Part of a small language model's weights.
Architecture: RMSNorm before each block, learned positions.
Training: a variant of Muon for these matrices, 140M tokens, 4261 steps.
MLP neurons of a small language model. Each row is named by its layer, matrix (down: output weights) and neuron, and shows model dimensions 0-159. Each number is 128 + 24 x the weight over its row's rms, rounded and kept within 0 to 255. Numbers have three digits each.
After each neuron's rows, "fires before" lists the tokens most often just after its 100 highest values on Wikipedia text that the model never trained on.

L4.down228:184126117140102141107135135135102112125147116080110115085169156126172121105130096109116060123176153158138087138127172110100167116146153185154130168141124128127092161105163123122158121115130114135177154093139131129147144120118128138176091099120115123130121127105121108095153150147135155168094138150118131124166110101121135092108067127126130089117116118117165083152118162140150140136124140158150160132143134080132120131147125126130098157158088099109120132154129136137112144158149122
fires before: "| ", ", ", "–", ": ", ". "

L11.down315:165106108099118114119153102133096149101115109096117132113131128116104091100120140111096106152113127097127111112146118116130137131088079101126132140136110157138067149153112131124169153075122128140121117127106136145073074137113106130126106153123141150139118095128178105134064136144115101108136144140166121117103097068140145122097106154160121145099123144133141079123107149159098162121163123137131114159166107137112089159168192130129165136103106133088109161134109127127113126113142160
fires before: "the ", "to ", "his ", "that ", "a "

L17.down105:122092134159073125082140108141117219153152160120097120134110131141091105081108135131128131202147123108128138132105152120139134161162125118131126148140110143127142150110097147127173105140134097102150146095143130083121158157140154131145105129119114138119142119115152116152127142140138123097127130105120118125134147144143109121149101159165115083124152151133163124142128124099059129099101125118170140159168142170100151092141109147116103094161111114114116120138102141111177154119097164
fires before: ", ", "-", ". ", "l "

L4.down185:155111112154104105147083137120135086174087091104110179046118117144123115101137076123127098150134105167125109104122111122160126096134110144136119086115156135130114105161124157120137149132151116132124133155125157084151149175129136140075103119146147114150132116094103139140101130108087112170106122111161136107143161159166129086135134118154160099183116128126095090125107133159115120128181117130134110120100129119107153126107105131153153141101113153140134145136111125091096120113131158
fires before: "\n\n", "\n", ") "

L6.down484:090139177106159103149133113112184088162119119116094123138141107139090156156094125129161102140085131126134119109133132173140137122159165130126124134138102138125111147114131139147188097084102150103107088097087105162159172131148180109143102083135149129133151130159167124104119080143107116142106128102099101155094134132119118184110108124079150131112128146129138132129152146120110119132127155129148148148098144092105151124115084117119119097129091104104118079128101123115113138155109135
fires before: "s ", "0", "3 ", "4 ", "0 "

L15.down169:113092127107134089137135091154158180114108105081106162135136159119097129120091103109098137128137130096145129132190119149129082130101142115111133058130109131152135145083145102154162147108153120128150117160116073127111104109113192127096144138120114144116165137117178118117131125151129114127162115086120146131106126119116100116106131137135077124143088110148139101161118107126121121130132158148097108125089137107132114092138096147179137149137103107110116076155117134090150141110097109
fires before: "1 ", "0 ", "2 ", "3 ", "8 ", "4 "

L9.down140:108112131166179155130107137145110173144154115141097146126150085109156072139152103132127115132125108104082121107124083098107098116151109144154097131089099131151128164145123153131120135150122158129147096141128125169069141121112140101106110167170160119117127124132124090138136118158164132109126128123126115150138186157091122147126162118117148134126169088126119105150103115113089149095143115116138160136112138108056099089132151129129127143122180120114121119140118128130136098104096066
fires before: " ", "0 ", "1 ", "2 ", "5 ", "S"

L5.down458:160117131129138136103102101108150076100135144149111106114117102098133137104140165136072124126134159152114122152148105129114145138148101130150171108138101087184150134149130142175120113095132139116082170158144123112135119124126138132123100141106106128178135147124095121118139150153131161170137169101137139164143143136110164158109116111150103129134107135175126120128129124124158159133097101128111169157186143083150150162135107116146176151169106154114115171139153102134164126153135071
fires before: ", ", ". ", ".", "–", ") "

L16.down12:171099138087094104111127127141114082150153127140133173071128120126109077132137130139097121140118103131128123085144140145116090151111146116094127121160135078119149104091144116135180177138149124112135135097144136105121119144131117151108121118089142097114122130112140130129073108138166138176169174141149123155111150135111133129108152131120134105112125152137103109136143145091067076117125131133183118120152127161141146141151147148077125149098130092124112113142097103127179176146142125
fires before: "| ", "==", "== ", "The ", "In ", "==="

L4.down503:115081132119158151094176116153141134115147143114138176139166108114117111093148134148126122133129159093139089125130153130124126122150157134131141151099133138121179121141135090101157159136108134089153170123105088076143178094145133133125139143165126156102109115143162118169127137097165120105115151123094161137152114142099121105132095178097111122145121087151155136152130117099097155127109166149158170126119101134133140142127123071110151153187137123124184112100121149142100129118101124
fires before: "| ", "; ", "|", "0 ", "4 "

L15.down590:101147162136125139166135147121108132124160100140122126124112141150124124122113167111116163058125133185149125114156132125139121123161121115104135170183126137117173116114138135173134129136106131133200114154142129142118104155151189101155158155146134110156142095141128111100157147157118120165137117122142153174104143159163108145081122111124141135066177102151088138140143153092150157157133135163145131118124144142091124128171130131132123143175117145150137147101139148117110123147126081
fires before: "ing ", "ed "

L9.down450:115144116143070107066108125150144092117148105133106108158162082122182134129114152157129140129125145138135173128103129080091149116090088139142158103164095121162109083133106126122158128127152136092142122161163154092121148120176111122077100131120137139133156123126130141136156127169117120120145089132117118139181084063118140122118126136138070157133145133132117112092118109130159121146100153132106137134159091117112161139104122151151121139095094089112122149152138121131129121104118123
fires before: "that ", "the ", "\"", "which ", "number "

L5.down400:143115136163109088151141105152127167113137115118137141137129130131139129124111144122090133149155154143116154135153170097138086178174132155122167169098147115120126112151174146107113136169147152144102128110087168111126138110091105120118120084122122120132148153145150153107159143133156109137123114147107130098110119073094170112107100118119130126145119120130139119120134099130112088096144137111118153084200140143093139175120172134136127139073082154167124103124086115133131118123094083
fires before: "| "

L14.down93:135143123147143134090144143100133148136110117146122129134141127120077167137110132121120117053112169125111128128098193113133126137093146115110141155123099097162132141111148153157142113140092122130186115169175134167132181159121134111090110173134164130134106110155128103133126120094126122174091092117119145121147163101146129137130087120121122113145163108127065154139114173169137155122117142152145122134131133119116099131163109133118138140107177137106150133158132079157107107084119124
fires before: "ed ", "oy", "ing ", "ht ", "es ", "ation "

L4.down210:124112136126115106106108118083151111164123146095106094154116141138147116109139156161082161092133154096146151172185157137120101101171127155106139096122082126116177121169118129104100124116129140119116147101083129140141129105127096092140114106133154115119147155149143076099146098145094143153161141159126113135139147145121131123117110087157089126157139116143156126109106109156143142178166122138141164171110148113133150128137103143130133174150140107116073143097114105103131117081156107
fires before: ", ", "\n", "im"

L17.down592:104127114110162100132137128137111087119149103123112117111109124085105149109094155176090098129095169148136132107128113157126120103081150093143118117108158155129111132146141132142116121120121107141131105160101114148171116149148069125121117141139111135103139135090125112138163123124127135133145191077159189139139156132103101106106077116108170139133119121173121122133087129122093146170108108190115132117137146147070123160141135150152129098116151172153105124158122172134151107134122131
fires before: "ag", "age ", "age"

L11.down583:132154111138134180102136097180136093130100107113062141153152138159125135163165089099128095119131133148103156103156149119143126076102122123151098117139105153073148185121092127079127082109089121156120126124127116127169131186145123125131129108126127152120104116100109145123100132117116110092133122115099128146103101144120108117136175126106126132103164128163074074152125134168091137113158149101133128121118122155153120126125123115152109128128123114155131148120141140072103143127146163
fires before: "s ", "ed ", "s", "w "

L11.down147:136099060135134146120140093114129187148144137075147115155150135110154183157132099132143155165134131099103151122122146120157106111116150111166087096125109130142139151092142118129123097165124150076140161149104114135169116108147116159097159164151127133096128090148125107148111080135153101110110127118106117174122137134107161116118130126154095136129148166130133120124127159122103145132131109119153082108090116137106125140077143110129155121140099141163135107194120167146094141103113124
fires before: ".", ". ", "- ", "0 "

L11.down253:123138115144155112175124112149142237107105135116131154168120140104106094101141151134146084155125120116090106157087150096110145113123140094121149140072098099133136130132120124136111136136135122128156116110130113113127144101090134100110168125121140101120148102111138115129105097124121150166134156143124149158122131157130138114136106125125120157161131145136138105119166135102158175131104121138160124149167152149101108156123132136108113091098144092141178187175170150142142134089101153
fires before: "0 ", "3 ", "1 ", "4 ", "2 ", "+"

L4.down301:142138108144135078151106142160116095120162107094138121124105142111108133126151133157120126120111132150131138110101149130144098112194169168126155127075140113086198118112147118178143115114067119136147078115140131164151083140119103166079114130109151095121153133154113161109116110122132147139106097167122150154150171140138150149146173118112158140141137135165140150126112105090130131113131150123120096127153154129155130122140107150087134120143078110119080121146123119129116114162142096
fires before: "\n", "==", "\n\n", "and ", "in ", "li"

L16.down168:126135081141148126102110152154121140117117142145134124131101157128126093134099132168124113139103150152144135141137145128125158120126132155152106151118130137119141136141158125108110162189143165109102104120122132147125123141142109154115122101123137142110142132146129160106121151160135149074140055140110123164162131115074149142133150135151143170119110129098150154188146162114083142149119099140161139086123114128144106136094112105125067154141161111165181128120119186154101143198150139
fires before: "\n\n", "\n", "/"

L9.down167:089125105128131091127133112178150126124111109138110080122143110129127109128082161102117118106142143078092156154104148179152149148108137119086123127120120114136152168115099151144148081106166157111114165139127133120093136164173123119098120134094148117119062136090092095139096136122123103200176093135099129112127100097127095164147131118128115118103109091136140107098133152133143134088128088157115171129117107118130152132135122118102141131142135117122078171137124131129140155147114136
fires before: "nam", "s ", "istr", "ing ", "s", "ated "

L15.down113:154115151170179114164113132107121099123116074190120140112129137169120110125137125104133102106136091106147107067124147135100154143123137120122129098145185143116162115122113091144128126112100132123145116101115122106132169176121114120130128159142130128140130126156074145117131098128124098142106129108112186172169105132075141129132163166131132095127123150162153121142170114143100118108094091120095096116106149100156132130145116145175174155117138102115132176128142153124131107141165129
fires before: "\n", "\n\n"

L17.down569:179077094087126133085138095141130146107128121151126136097107125157143088091143152136132150131175190105091126132157122146110163137085135149131123141085153139102119170101138161132110141126155124068149126125122099135154121139146109078087159161131151141130122115178136124114146117107128087159147128133124121130137134140100129130122147155118137133094118141120155135134147167111114114124108107091151108152099153135122146101071161131175092125129151144122089128140124143113114152092100184
fires before: "ic ", "s ", "ished ", "ian ", "ish", "s"

L11.down299:182124151108143163110130137138140143132155121123098135138097109095124130088119138138128112176188084100109096129118172108100158143071139126157132107209072094125102119112120155146119131129115089122139117134114110161141143126120146148158135118116117079115143128109140142150105146164167142148157163139124151112164129064144105164125123164102134120097129119121124142130082087163127128120151153128115150128144083126135150143147118126121080135108110123124144114135096134129182121125116158
fires before: "the ", "that ", "to ", "J", "his ", "a "

L16.down48:135072147129110140087170179118168131101125135153094163111161140134114120121158141168117106139139146143156127154137156130164119096151134097153106149127094135126127138130138094151113154139112147154115114119127170122168144119148126115119098153150150172132134156128144108123142096102120181177090148132125170137111127109178091100130121102102116147099118113100112128110132120070152135096112118156116140125148109115178146149151107117121154138134136116162118155120149117168151064074149159
fires before: "3 ", "3", "4 ", "26", "4"

L14.down344:131168110114139147113154133129156165165130094090086128135187103096140168111161127110146127123110148133115129097096175142147163147105154112134147133169163129105147112130143117150091122107109137136092114134082105126151108166153131127164132167137143170148084122165149100133128154125134105088121112139147123096142134097118127133148146139136139120120131124100158130184123155125103095137149092166087155149124085125133152136130111191137126176098146113116109106153099118121122080149158156
fires before: "| "

L6.down128:092182143138105149132076152115140131093151119129128122136133118163108138161108103150109128143109128175122136162125098099116161133167093161098125153153164144118084155156127080128146112166176140135084127118109085094140129117110124162123097105127113114153136165144100097083113139137136173148123114116102154126142139123107125082131063102128146151096104161128125150125119120126124133142119117145147095099158127136118155146126120154118139103143094131202144126121118100112157138094093097
fires before: "| "

L15.down338:107085139110138177154127110168111165133108124141113100120166144135160139153101145129108125145119133146138108144130123128101085121079160108092151134111168164149129096112166140143189075117120167124125115132151136144113124102111081180110106136170129155137149132132150083085135120102086112168145116100127129162084077156122140116111124105112139134096110109131117118132133130115126116073125117142105131154104151116113156168140162158148099119155121137130181114134159148098132150103155124
fires before: "of ", "ro", "and ", "ill ", "e ", "to "

L2.down80:136095118108135135127111122101064111131136144133116147130150106129111180164125153152114190073108114137108117130107107144106138150169107171150112119179143136073129101134141133135134137122175165086085157136091174165156105125105098123098147142165141107107123079124134155130119137126077155095136145147127154143117097116138159113129089121139125157134102115135134135140117157157106162131096160102160113103103152129143125156089145149168132109155099111124144148133121149152118103097133123
fires before: "\n\n", "ed ", "e ", "is ", "a ", "an "

L15.down325:183116156158121146144134133126122039136125115100111131087133127116124088126132103175118141087145115169157128163119111124132114079188108114107121109156141114148108119124132146127124143115150135080151121121124148141157090137117117122094108144100126153069140111149108108142129075134094140140137126154150123116051128147128127179125143109139161119117134148129104103112143149145181109122104130134153145152129132153100160134120183159137123117151162099125130163116097120169114106118140130
fires before: "| ", "In ", "==", "The ", "==="

L17.down442:062131088131164091138125175123151158087130138095151135128114130131110151099097160161102103130094109122148144105120186140087127123112143139103093130109114145098162152135099126122137114072145123131103187169129096104148129177068127168133106121137118135122077145117116132100125115123125126155150130129142114102110137132150106118120132142140093102133164152165127131157087149144105144156121140091132149131139141096118103130133164100188151132138099143152137105107104154141111093125155116
fires before: "t ", "age ", "ts ", "al", "land ", "ti"

L17.down187:146099110134136170139086163116096088102068186118093112125105139120129180140161113142101132139149144124105093103106143122129134091119123154144088109130141124147114116138147119137152131175161119122131132146121116115138120108099143081099164124166166087144154134118123128128136142115120118109128099136110149139137096096124134171119128109130158138168131155120110110172130100135142161152153098144149068102117110084167156148152140123146183149126155116085080167174145115128124140138125123
fires before: "–", ".", "k", ",", "lo"

L6.down50:143132085135084105125136110114070129145142156115138104119162123107146142149128135109076150140144124096146144123156146182119082098165117124142137128130132133116164103124141124143107129134126088094094152130133153141135128114115154134143094125094069105147105146138127139154119123176105147144122151127136137105121116147122135091130076094173086133124147112171125154150134099139093100161134124108149122173088143116067170094094136134110141108118138092091071144138148147130120161163116114
fires before: "was ", "is ", "includ"

L15.down568:172133109097145094129091159115116141137107167110149116115154119137123128153160113129157099133122164108125110119135134134102129084110099112088086129114106092161107109160124105159138132127092090082113158159109147152164176159165160176101114143116130123138178117153121121145169123137154125133131110172141105151126157106144123158067164129161125107130128138090100094121147146124087096093130094161110135094145129124102141117116107152163129152157129137117085147122141132127109123111183120
fires before: "\n", "\n\n", "ed "

L13.down413:106078156126102165100133095156156145115129145105122133139180147123156106148112089127141105127115122169150139144097155130157169096151141110121109116137088115152107137128179142114115139121148153098144105079113125136087060135107106132153118170090164121149142177122168131112127103152128139108178128139147127147139118104148103116113126112132112137103083129088140144069151142147128138128160103126143133128112143139137152154105181188118123103108123140115164094170093144109122129123130128
fires before: "the ", "to ", "by ", "a "

L13.down632:157131126137121092159133105168101157133084122121138123124103112127114130134115099174159124128106173108126137129123169168119144110161135098124109152161124114096107167118184151151080076118145121127144124145097110136156087138150080156171119161128123105105150087155150119146120126173096107123119159134126110141114116145146120152119165117112121152117127173158111177167163162157141139145086091121147122153112113112108123099143115180166123148131119097179121101116126123135122156106135149
fires before: ". ", ".", "i"

L9.down423:072175145117127156101067163167099154095123109140105110144119077115157111151161076137125122121120146154112124146098119100099114122119119085158133145164132133145134142106136100147149139134119175102095168094103131095132103147181121131099183140126129161096144095141126120147137167145106152130175131092103147134110160144121176128132122143096128119148161146130118143169120140110113135132166131133141102134121105158140119120154111189109133136119115139131097126126107104131131081141160100
fires before: "| ", "(", "and ", "|"

L10.down612:125112086144144119054153132113152111119090137123099119149142159130091117148147154116130098109130160163178147110115138085097139096157137142109091123133130118120157082144134163114105129129143107098133125098156091132106157147105099150114104141137149149123157163135171075141166088103104111107152165128119152157102132120157102144145136097143127135098106158113126119114064153099120155112115144127145173130112112106100108128086114126115138117158139123147122112178097143121124149169164156
fires before: "\n", "ned ", "\n\n", ":"

L13.down22:109108142119148132141180125144147167118161140183144125125186134111109158113128169145071147145132102126124127142142127113154106150144131115129136129114110115127144151110118134152141117105122119154130115117125134166139098139113108151137119136125129136088095081120164090126133133112141084145146099073110136132175157110101160130087111143140158119108108155131109191142128096133134071061117114114109153155125108141089132130109079114121147136193139152135151160122110113105147086145152091
fires before: "to ", "that ", "of ", "p", "for "

L5.down488:157127142094136154120151085107149139101150153152156118143136149182133145128127099136128133130113133110108151115139122151172084150167123123122121144107116130164105164131150120162162118141159157119111120089143112092084149121117112143155119135133135145119146117165135121149156137152098091135144137124153110172122135103135137167127146161102137139079122115111109085122115063155188099140155130151098158129126169133108133115104132136131154091130125102134081068087136098111100079169145160
fires before: ": ", "T", "S", "Spec", "um"

L13.down389:117129109161158111127098082148138125117090133135157131119099120101122118097137125113148084124193172128160116128128140131160106131129199114120131119125121126172103090133106141154116147134105120108142131151127144128194149145143122137101133091162113141087099136118169136175119158125125118128100150157098127134161132089109107118168193145097159170128124158103073113129143146104112139132102119131150155095113143101115121155100091094134134139123084081131123103150110148126097132148132130
fires before: "\n", "\n\n", "all ", ": ", "e"

L4.down453:132123173120145158114089115133168118098142157109123131106182101149176146098102087085123120119132137153111125090116089108126127144147058125114150110145123147093126136119127113138151099088143157122128110134123111142138142124109176125092143147113155164128110113127116134145121136077125126108174132150114151164128116125107165119104126121169111144163136133122122154135181127114115158102118159136191105113139108140099135088151114176140136138136103119196125102118108136144117093078161142
fires before: "| ", "p", "4", ".", "0 ", "6"

L4.down127:112153112153165153100129157120131186127122150119132090154173140123092105131113142098157150117139123135158129110159140157103161125114143155123141130109155120139099129097108156174034145141107106145138161123130140088101185142112127145122142113144073109112120131168128151117134174112111132123085129120128107112103099141150109125128134084117141118103134137111131092185164158151141074133140119165127178125150110167138132170112156134098169143107122121148131117106139110136126122124126117
fires before: "| ", "(", "|", "s ", "z"

L17.down332:131152112118141109125109134121141116176108122123088119130162148155148126138115140147084149140126156126121180127109132142137089122096103149106122130144134127107141124146104098057138133144089152145105130058141135100104139148135148137157128129106139126101136157111142146135050107141104158118140116116122150142135104153124151169088177110136111139153134148124121134092165077155187183165137130082127131125102118087140112151128143102115129114120145110116148147123094190133118155141163113
fires before: "d", "d ", "s ", "w ", "a", "s"

L6.down45:120111128150098124119164141120117111104132112112109155112165096113115134152132170150118145132125151124158132142130145149094113142173079101153119141114159178110125111109146152136106128105105143104105175106117126102153160155145131125142147109156139088092158100121100095132126138100160184124171143153148128137091136141123129121169089086110116157170115110133148120140152172126125141117162176152107096134112112147123147159127104143185109132171130100154155116111107162172134134102186102
fires before: "\n", "|", "\n\n"

L9.down66:123155134164152142143127160115145130083096118138144104144147155106130151123136136104173127152150136128124123156130099094102143144122121119122156144107121160129147145137162139086147140129190140110113138162137127105129123152125147140113175117159146153056107137099124131103124125125142131135163081108131089115088134144151156143123119117116111139155127110153098155077113124112138091138154158114118094146134146097114157126067135096115154072171102148212161121132140149121132125180135112
fires before: "==", "In ", "===", "== ", "The "

L16.down492:103121156098125121082133120179085154104140133109133143095122127131115114127121186134120131078144182115147144138148150125131155081135142132075131113102129110142157119096140127155091135149150083096112129125094141114101141148122121109141153124138150155105154131126133130078161098106095120127130142141123139102131104141127121107102076124132128155171092137161112074106098133098092139137105119133167125113111128136152138088132156114109103134136131117158105176144167064108152141084119086
fires before: ", ", ". ", "-", "y ", "al ", "s"

L16.down434:135144132148121126170145090153109070110132161147103171096111148141144130155123112160122171138098130124151100138172122126101093128164131132122153137128103113077101116093165145110167135161117140153139163129134130127151146092094118127124137113148096098144135106140125154152150112120111120145121171154154149099082162150109090144161138127100121121114142141115135120117162193139218127179150126153108119150115133132134132094166160144128108126158110127132131112144144094100111161094128118
fires before: "| ", "y", "ow", "ig", "=="

L16.down557:174114114127129123165115111110127116130119090158111132142109139122138127144121120176101135110123104158083146127175175097099156108124180152113139143142115163106103145130121134116104114107123112139205117119145137110102100127100122141100111152142140162089092117119136133168145114168157083090137099150138144141123111123114081110150139145134202083126117144148145158107116124078123179092096132134141139127100146117127121156124127131144143161165154094129119166117144171126133097163122125
fires before: "or ", "ir", "le", "em", "ir ", "st"

L6.down622:129141104156102113111127098142128137139077076115110132085116127125124110116160138121125111167101124161076160124106127145116142126137125116145158100125138128065114115118137158128120113144148092142133086119123131111151122142111138126158121120148126126132111128141172117155160170132124173098130099145153137154113172112139132111142111124168158110086107154122069152120101089130089137135110159099105121132112119105114126107115156154157164110144122146165137100138099099153126088181143037
fires before: "\n\n", "\n"

L16.down547:130153086121134129091091171077056141139101129170156114159090121135122105115124135149108124118120128143119144158130133139105114151159154116168176174132151123172125125124163101119114128133146125146094124107128149129076115124115124151123148148105158123106168128108137165152108125098099107117098171142122120119178136139126140096138089093113127110135096164160099150128123140130173096087144139056124139091133146133122144150110135116114143152157149143115117112153114100132142130079129174
fires before: "| ", "|", "on "

L10.down103:098128137178147113142113147158141154138054083163142090122110173082135174145119141115141140143147132125144112148138120156160130156109118135148166132124114147115121122131149117150106131109183141139134152158124150102124130145142109089110160152137118179114127105151153124107134155159119141138133083143126096134131069124118170116123122106122137092122104122150137162138107095131121137097105147132075116080150128074146101154097141086130143150116150157149120125108183114087089111145132106
fires before: "===", "==", "In ", "== ", "= ", "The "

L15.down148:142112142092138132122154171199117201123115108129079162128131104151128141089150129126150088084146133123105076140086107147115172110176135112107127136173120115144152113107167090106126134127102147109099103121137086109125146107152156165143132162129130131139144138164131099114126144129119142142081113170159105140126133127085106128104150181142109152148143135154172147136087111132130142134133104128149118157126140147108133097153119170161082123135134113139146092158104120116141125126146124
fires before: "| ", "vid"

L8.down269:079141160131132127093123114181123131156106091120119140104127137113085124171100134096134079133144133132112113123120092157156117135122115139192092103138097133101136127162087146154105091092121129123151128107112108121123145155141128162111103148131167092111084128125137134162097159156157083102108089089160134143073160116160120129112116111129121130139123155115116105136133120142106161141147089116168153121184126164118141159164155141114125146115122192143123132152151090118112137138134130
fires before: "ed ", "s ", "i", "in", "ond ", "y"

L9.down583:107127193141131117107101117120137113123104116138076111136166127133118134134122117126139094117144138149148138119128155108160124171118129140133135139119100152072119109147106168190129151156121141123107115109153171103134124136112165140121140121168144110098116132135103107118133124203136121106151068087065101148097063109150101127151162124145143118131150117122176142158131159117173116124137152146151121105158123118154107142114148107136127088127156121142109098092117140099097151175114128
fires before: "| ", "==", "In ", "===", "== "

L4.down408:131109087100135131150119134142139095071099120089141160143169129144161134136150162132125152108141156093149119125141146101126098104163153154097128129153150172088077118152105170140184112158117100150115106115151093103106143124137147106102097135127166134105112114128145127141114105107115113104158097152152148115138162137150143137134127084121142145131148121123110179128147121087147126103192132166173081088144132121132135109152153160135156119113132107123110128141141172134138115066125121
fires before: "| ", "\n", "z", " ", "|", "S"

L5.down84:133136135113177127131078150100096111159120137135151132157175141147151145112177119131164088107104119113111108144109124118167115127157124158134126132120106105135078149120112147111137137140156148154132116160182106069104168114112116129137152148175120130118129125144110126153136136141125138102177161166092101158142145152151132119111101148131125151139131138188143150142146182110146103080155155087137108122128095127136122133135113149151078114158138179151116131137132112117152099062138122
fires before: "| ", "d ", "ound"

L14.down322:156114150144104147141136183092142173118133108114142139193151113111157111130116104114123125150124109131125116170107125122120148098138122129139156079155122117113166115110115130115120155135122158167161112139126149098115139114125127140130066144169103119143118163133121135136111144123090155172097137143107135123068144112163094107155096100089096151134118124128165147170112107158122131148152144118084150156115168157132110125108175144117137137101094087143106077116128108112142074170137152
fires before: "3", "2", "1", "0", "3 ", "2 "

L9.down19:158122130126088116143135169115110156147108136112136107133139152111186152104145134107131139119149151136136160115106130102154145177137161129155137119154140115134100146139113142159119124074119165113097119151135113084104141125141112160106116093163114114098112153097132127142153129128147142148100100130159075123163092067115120121117138084133082102109148090150135160127133149113126154102092121094094147079161120138113199130111084086142132116088119114152136132136133092152147108142108162
fires before: "==", "In ", "===", "The ", "== ", "He "

L16.down79:127125134147119112118105126104121144111101159135115122098155208134075118132111134107125147152206176149170101090142123105157167132142135142117130109172167145128141128113132130108110137119136147134133145106134112103102116106132118160122103126099110155158117143083137107136130134109104156168120098140114118093117204104138136101120094138162145130103117115112089100090107148118079107098157136097153129172140124106137146108105141122098128122148127115133126111148113198126101143106136098
fires before: "\n", "\n\n", "r"

L17.down249:144158113171162148112131107141109186143101142125126104103126094079117088099151112164121170150150128145077096101084119142136105135197105150128132147112130090125121076137134100169146123149098077164136103133100146138145147125160147140111115135128165162123143135148132134167080133133137091119116126136113152123156127130093114104139124158125152117132175162134151096150168126107102128102131114127121166148127120165180131163163119132113145119129147131111152115133155120114096102086145134
fires before: "| ", "E", "(", "D"

L8.down540:122129129156098103090151111143167176136117124118118129125107130082108128113146074108124085216130144152117161137161163121137123128162073132106099120169111064166127126158118137164156106144152145128141135152095100126159165109103126144073141126155120140169139120129134122134135136120157150089118123130109128112149108130144130131137152128096098144127169126109163113129073136160117107147152160121101137128150137132105099100115112120139136160107098122120121158142152090113109139146169091
fires before: ". ", ", ", ".", "\n"

L17.down420:157122114149132136142107086146106100178165106172119115103160097179123103144130142156113136128158087166090112137137122160103123136073138132056134121123140107157144118147131130106134134150145145139111113133124078150105146126191113127132105133138128144151107147146132131130140142138139133136140138163162113150157107107151154163106153157131165113110109128120124159107125143101162094086112083143108037132153136105129136122087170135129154141096130127114133153138143126125121147114118073
fires before: "ed ", "ered ", "ted ", "er", "er ", "ced "

L6.down571:077174103107114098100139127147112152134130109163143129122151143124061147049145174169146137121144098119131146118133108144138135130110090130117130130195121127121132117124157143168147076133087090175117142148130090127155127126116131122122115182150170114143121112143141128142090142122101120137138143104131107146062098069104108156118102111121108145138112116154092144152173163142128147110087157118118130139127094137124125112129154147124095130124134150148119096142150131103134150135149123
fires before: "e ", "ed ", "ing ", "t ", "t"

L16.down461:093132134084127113103092070184123101124132122125142135100115125134126142069107115099139108124149145144113133106143148093157109116158068135137128112092114087129152102126100115184110157133133136109052165112101126088124134132143124141141099133148133103127164116116101121137143118100104132126165124109082087167124148113144131113124108086141140150119131105138145110110119133118099138122136161092126101130118143152109147111083129157110116144185114175144129127129151103092090108157164163
fires before: "port ", "ing ", "cr", "ed ", "port", "er "

L14.down511:078167146151109143122103157128121145136182172134131126119103155101124154149140132124104141126157173161140136132146115113188117144160149137138109123115127104161130096060131127087166128126178105099086110122134117151177123115167139113144144089111110144118121144131148175136121117141122117132157152109125111096148156123170093112159141121130154120114099119159088146131146130148110107117130166141145092144112117151070132106135158124134160172156122156135116118128143153112073166163151130
fires before: "of ", "was ", "and "

L15.down181:110117120090200109148124144138102124123085128181156122123116130138106094109142138103119150172124147131130106184111133148160111135086107125145093084081119143137122123100146137131109159111165121110138188092129144098177123086166119144124124117135102123175145126138126126080115117166150155093104122126148108142081147140129126096132141111136141123148135157131121141131165163127084151113120138119110096162159134112141132152107137115121130096081115161130131104073156109140135132180130106
fires before: "er ", "er", "ral ", "por", "r"